Weights of a small GPT-style language model, trained from scratch on English Wikipedia: LayerNorm before each block, a variant of Muon for these matrices.
MLP neurons of a small language model. Each row is named by its layer, matrix (up: input weights) and neuron, and shows model dimensions 128-383. Each number is 128 + 24 x the weight over its row's rms, rounded and kept within 0 to 255. Numbers have three digits each.
After each neuron's rows, "fires on" lists the tokens most often at its 100 highest values on Wikipedia text that the model never trained on.

L5.up608:134153184118127105125088142113140153139155144129111116111100144089137113112148083120109107163135117189118112109088119116155090093154095149105124154142130098160152133119116085136140130129117101140105134152148100098126137151142092143112138181139135158146167116136144115114130146118119164139132170146195121119170179138148113116126135119091166156125115132121167127103117147133133140087152135103174123139126127090147136139100152146156121149109133092100178112094160122089091112145078105095153169097136127143123129088093108128154124122102141106139122106159103123154128145166086117181085131080132139142123112099153128112088145159107146083121137126168143143124162130154138119127108124143135165128098129096077137139100166128144130099123115095102187093171084084109152130113146172
fires on: " in", "In", " from", "di", " ", "-"

L5.up879:157140115169119116119123126133163130101073146108140106172120130107141110136145128130154125103146134148157112085150159099172117132104113172110173132132093138086101104121124129090161135127114090161116128106114131127136132092117126101080134160172140182134130086111123118144097171145139102144132095164152140143149132130142129155128188131133165129121118175144120086111136135104098122160115127154171148100110128108094127076116130112125135108150139173136147090115096149128142147165094153129106148157138109155116125104132134129122150103102127153140129119166126103128146125131084129138104153115122113123141153115114102153138145161103158133125114175070091141140109168128150140168133158174111113127111143091129087132091102128124114153123110126088143124116086162149185120144118150
fires on: " |", "-", ".", " ("

L5.up531:147152156138165121141151115122121132123123139120131134106094137131141172090100125155113125139097146144115118148149110155152101094110116145139122102131086161109129135106113110165108127148112121178111119133137115126158124111103115082148125123124118160072154130069166119092111119149117128140106153162129174113132115129109135114109125126167103157116115133177122140115138181084092138140144130115149159156126148136144177128120149121111154082106131118103086123111153111105161115081121134127139091111118084149146151141134143148094104126123126090177106117161110130172122129124110057132131122151090124139104132163146142164118081142152184132167149133122110191152135137146121143129145106141145133147099086106136149088134118136160152143135174155150177135137126160115125129109167150
fires on: "et", "e", "t", "ation", ",", " ="

L7.up847:120119151098121098114092103138160133109159072145173118118121155151106119128107131088123084131147161124134114126169127138147152145168118112144146134122143098153144136121148105088137110118135119130155121155109176111086112143115143129137126115200137121142116117162168132138139161130162108127110083141141124111135097151166121147116106152121180101111095142119101100092157124144139093129136137110134136114112139173125136099111185155113125152088099092136149108124115111122158125107106132123104116121127110107077108107097112132149089192144108149135168110095125145167131149142122135135143148155153102100109116198178140135111111152123175178125152125118147132149091141137115119098148148158117084088117133142143122124139110112154137132126115119105128190128125123107097090126153154
fires on: " |", ":", " in", " (", " to", " until"

L5.up420:146139097130129117101159120126120114096118109151096146114187122120091096132148147105162109140149116130102146137077114096094168126088146150083103154135148089119173127122136084118076148095142102169133148118097104130114136152105126117118110165146197109154117114166147087135110102111136136108130099097129142140181135116138160138113121132112141132090147088096165106130140139151137142153093115115086155094130145101137122106152123142158158094080161169110183116100136129124107131075122099177107121136208149099131144131129103119121144099124106137104090136103133128165132060143136116099135115106084115165128148121132143137154120117089127074162128104121158151111087110153124163104122143157123120142124179170115121142118096151130162151122173160149131137134084126122125143095125115
fires on: " under", "ha", " on", " along", "ca"

L4.up737:159121138130145145118158142158092133121121127094151147138131103154099104173151142122112096149127147122170139135139151129121106171128133105119185131111148139111091095111091121135086127141121126162118122158092170163106164114094129114090112111153136166098122144106117126108118125151148087154126143141119158109151122118131123104140126141167138126138113135148117155150138136122152148134147148150120167143131096139118132172126132106134135117141119096124118112140100110105118134130136112110115171096115187103114096105119098112102128088139145105111089094125077118139134143139127122106075125071121125105144089125116119149119158101155170134119108086112118131129118150154098143090126147166150101125117159128117119159138170161145130099136132080124123114195168137120131153085126149
fires on: " c", " North", "east", " East", " north", " south"

L5.up483:137121159124132104107143107115158124159049106101149188125133121149152172157106084102156132082176115133181125130142159105155118127122089119100110104122153121097167176118104096130116135126083121134114120122146163149140126146136130120146080128170150136130118096120125105138118163160130157184090102144127167128121097129149130104168168135153114095138142123139141129131122108131110131157121095080146130127124083108157125177121101094123145104128112142160172084093136147090146131150146138125138100176145180147144102142166116123136105147124123135113161148131120078115151137105115097131163183133116080115138119094131097148185159125146131127092112130116128113113104158144126124162109131137120104134163146083137142118119142141139122095168091095091160114186085148127128114162129155
fires on: " |", " An", "A", " A", "R", "-"

L5.up175:127131116129128124147135186105147101104125150154158104148137145110109110091175097148117169127111138139132143150120166161153121123114126175076102121118111115107146130132127148108104128117144088171118063169155115113163179115116144113119140136150141136116105184119155153129118118163111106116135105147160146129158171153146163135155112079105129091128091164126128171149125118191104143098095145127136137111108112122162126128113111141105119152099109115110115128099159160081150146123130110132149093110114081156158151132142142152121109115138118140143125135124110125165159131103150103122150156128114143095094113151127137113099102201166109118101133143092113096100141172163091111138140151083140124134079138134122120111102134137117137117147129102113091145135088119148109164140131120
fires on: " p", "th", "op", "ip", "s", " as"

L5.up186:111169132112145168108126160171097163091153146160108131180142128140133147130138068110170099137140091124131107162136136139155142127116145124116164098151094130155146115092167130119126096141129082131127185097105093122111166118103112096090088144138146158133092145175128116097109131121111150107090088155132122137105137066132142137083153119112190117134135094100141119117158130095090131139153138100108134082137184117120123132157140143130124145141149098155134080103108137125138117143133142133087116096115128118116092122156155111143096156122144109120113149128112127103106163106130128145132107138138136083129140134115100142063138169134147117090168146140121111119127125128125167158137101131142098131183132148164176150101145099126129132106109149128141129113153152150112171155162154
fires on: "s", "es"

L5.up645:092119115140116151164108160138107137090116133093142164110146161096118122144113092133112110160138132094108084137128148170104090131155142146138129128118114126092113119141106085121098119124107117134114176133122076091144152118163102115123159124126106135122098143174079060141154103102160133120125135172159148088137114164143116146133102154095139130121085127106156116101142139167175138143108126123166148068146131127123120110156151113169122165105143127171148098109159134101113132125107147093153134111149131142134125155147142132129127123147155079134104152133115158144158185165125091165132141089131101159128157117144098174145130138142088140153176136114127121109107128154169073143120174157137116130152122130076149111104142078082129144165106142094151126162114095140134108161154118
fires on: " (", " ", "-", "("

L5.up627:123115132132131130144150130086149134133122133097123107156144155151102152166137140124126186154108132069134096129167103109102131153199103132070126109106127128102154098105169114104096127143140139140139143127108141156128081139082114074149115146126128107133107134125131128135144101117130115167136186151124118119130141161134126142144177152123160141171109150109144160126111113093131140135117076132149160139097126154146126148125150131068159155145109152093132141136172153137113102143126065146103125099140128125097116150094075134135104084135149093132130102105109123096143106141130123141122148111111149130090123165138127150139157141141133117130114116130152124124126152148125128115109118187133154185165122145121164135167128138153176112108133136098088145126149131111126175089150085
fires on: " the", " St", " c"

L7.up713:125119135124131117125136133154121103134085115106135086136116135135128139125138106095144122157102133107144127131155113165148101163143105155135164111079130097144124111155152137113128112120132120090137163119162157126118136160088110087146099109146141150157126168122103120140077112110133103147185123124054171124120129117149105075152115142144135118120122100143117165097174138119129131139111134127108122097080122126071128157121122118152111144183100115123179093128114121106118116069123100101148165126161136135115114131142156117155124091127181170132146118129162101159157148128128104158164127152105157116158090141123122134084108165132134140135101127120081101143115111129106131141111114095085084121118146121146125135160114157090121168140136122097116151148126137151139160098163099
fires on: "\n", " trans", "ck", " \""

L5.up972:152144124144169113110123186134136131146108102118095124139120137121093117108083110152130127125132140147106111085127139142121128135142152142125121104123128117094132141114127113159099100158068107100114175157103185142100168127133170107132106158144135172164142110132158140154127126090131144097066093110121153128172194144132123106107118132151140152129151167121131108125136135108145091134086166191181146092113131108162163164101145125135118126124180113155100153149142149111156091091160136111143161102041102092137100089093154108135111103134113102151155122145154122106105091125124120127152154129118120115110135113098126135132167128146119136133131113097117151067102100135102172149138112132140147136091128143133164140117127167128134199095120109115085110182144124120111123172128122
fires on: " 19", "20", "19", " El", " (19", "ol"

L7.up411:100119122148105132103172188086124098138095111126096169144172182156108118149127156145115122100150104112116085125094096127132130071103081140148104117146131147136138112137117145157152109177132118156099094122111124130116062093096152154145156174114111120139122142183105094130135138138139133113159102146132129076117149137139098096136114122137137137149134152096137131157132146121117174144190128111129126086132094125105162156087123127146152171093120135130110134095166135131115156115092168154139148166128138144122113132120123113073149128091127109114097159126125138129151211129139118144140116125134109088170106102102116168098110102095163114130141170116132156135125139146125120121089153124110104126123151107107125119159107140141166130151124138109139116136108091141127105102135123
fires on: " (", " Le", "s", " English", "R", " "

L4.up1022:078133102136136105157128158129146126125163135144098109108119130155125146164135135124136160148109113115103160093112156118166087137128067133119138112089154110134106121132148139099096095143118083136156118156110127137110159150130185175128090141145143127129175156140164144108104128145163115099144078147123144116141127107137111097164161125140145120117117105135124139142121148155117131137108137080089150115110128097105132118157130144162161128100098072112148105110101112127083110098109102178114151133139156130162143097101108142131122157130113143077154135163146133131112101116099146109101139115108147129106110127136122141138131084054194070131117122112114162118143119145150122135136106143114129175113158127147115163158157098171127112152161105106184146124107091141077134141171101
fires on: " of", " on", " under", "ide", " around", " through"

L5.up1103:080180142101151135148094144132081111110135140134140107115120145147180148110132108111128149141134104115102125178118132135102187133124134146173146103156111114152064125122143138112108141153136108135102137112142120117115148102125118096107127162140153111146140106133112128063101115171148116128147140172157075092115149147136133155115095115125112114081086109112080143162157114154139087077180155095098128105158137106153154154137142099149117111138103124153114118137157161143133096089095106107180116120131116145159132128158124132119107110146092134101118144142103106113156091085131144141106121142144111130116104152109134141117166169088150116093136133114116135150146135163087110131089118073131127087106097099104168162124130124126126169101111157110151139104115164125111185135148124
fires on: "s", "os", "ic", "ite", " Ber"

L5.up14:116152130149094153116158115116147136138108169121094110153107157151117129113090108117100136128146107096142108152122180108128154150153114113149196182097143147101160136149172115149103122148135122127167136139104151114143115154109080111109135134127146126110100128107115170151132121138109148119141100110119146095137162132126106132120110110102124120167166117124154133123091140109152164148106117148111145178099123131093088102158133131120157159133117123125087167144130125092093111120089140144171169135102136089149104109170131152119108111124147186083161089102118084145150152114112143136135124123109139121124081158114154118139116128119128106151101118101118144097096156151203147130125124114132100129117126117126160135136110130173151115113106142131144107154106167093135132154100162
fires on: "'", "ba", "ur", " Ba"

L5.up300:105154114096155108141141188143183181115152120082151135107124174115148144137140125118131115118110138132161133120083113173122120181125149117136135148116088138151136143165106122124116077142148135114102083139122122126176131139106131138132094187121143118106129136102127146105147161128104118144122112106135142131104187122148132086152124126137133121111083149141129185143173112087123103169087120144085135110112134164132124127125128133134142133126108126134124154110109085137104153091133117113092126174153082175164125075156145157131122130140084150129147123159087144113106140163138122103093093128143170135169158103097125154189159125073117111134116169151127088084146145152128091096131154149103137139106123090160100130119172133158110103121136169135121108158104100155102130101140145
fires on: " he", "p", "u", "s"

L7.up281:106122131110112152079126129128102152108154111112136102105136160120127136089135157156136084120128159060154100123103110131145146135129121113145108155098119087118136114116133128093141146109122104141116172144105148124111149131097171129137136102155095134133130073131137098148149149136131109164076132123130132135169136109113120173116101114150123181118131143105150070143167159138120118128139157149173160135086102156136102075141138104141148159115125141124138107127132148131150107162156134157126113111124114140105097107117124131143140159168127133147125130107145054119153143098121165085170180151122138128173123116147094171161154151102118148120108122172137114142126125141129109111148193123122109169095153138118097119116133106089156126123141112110087138119133087149116181147139149
fires on: "\n", ".", " ex", " in", " to", " |"

L5.up529:164155140152154092153087104135102140113095136108150142109129100137139148088136090130084181122101096131140108113116114150093093166120098129114128081135080145162138113173146124115104134142148164110146116137087126135145143112116150149136086170159102136169132166123157123134152104135139120119138128178129114092133172145141154125128115147124110124108095120094149115128105152122098138140104093168137147139144090110094180147171178096116137085121117123159157143138152134116096150124111093154113166073122115081104103145062157159148130124107106131081131097121109093134140147117101142115101103134099115166111074141095148112112121085148113140144117124080160106180122154158123140157126083117145170181135092177115167080148089091143108153114156136110142110146112108107154133132155111
fires on: " St", " st", "gra"

L5.up113:093118125107113109141158146126183138175113125098107154128151115144107097174154117139129127114132113136134146134137170158142123144103168137085153091114130143108100106145195148112129089140122150116122162111060122084136140139145109134101140130129103117079135113147141142110115105116112134108142105132096181132143129163124174100105115160130098146129144133125150086147117141128151129122057162196116142109120114101117134115140081147154143146105146098137108124132155148103137087155082131158068148144145152147184101115120111155146126128099123137137152157113091120181115097130121102145157111156101113129161124153120114177073166137136078090141122108096106135119108108179141131135094105120119132139160211119155112136114162136141135150106099133099157149147160191111121160158145159
fires on: "'"

L7.up176:143117151121117119117109103123139138142168125122128175103169138160108112129082150058102137143147123106113095131108158134165149152123154139127136153112094141137131179145113135112157143145113135157151157119110115118104137134147156160132113100149079101075135139107172110135144111153109134203159086142102158105136152144168142136154109104121132124098105156116112123148109152086097115177168146099136144121139107153117145108142126110091132125078127118129096148093137119137109084149152127117113147148143132137179154134107091090102145169172139112132139122110105118134092141092126106149150156144114138094102132105163123078122108161168184123128132122130105101177105162160116160161115119143146069102148131119120158139120121109098137144124110127146081129132145143150117131100158151
fires on: ",", " at", " in", " to", "|"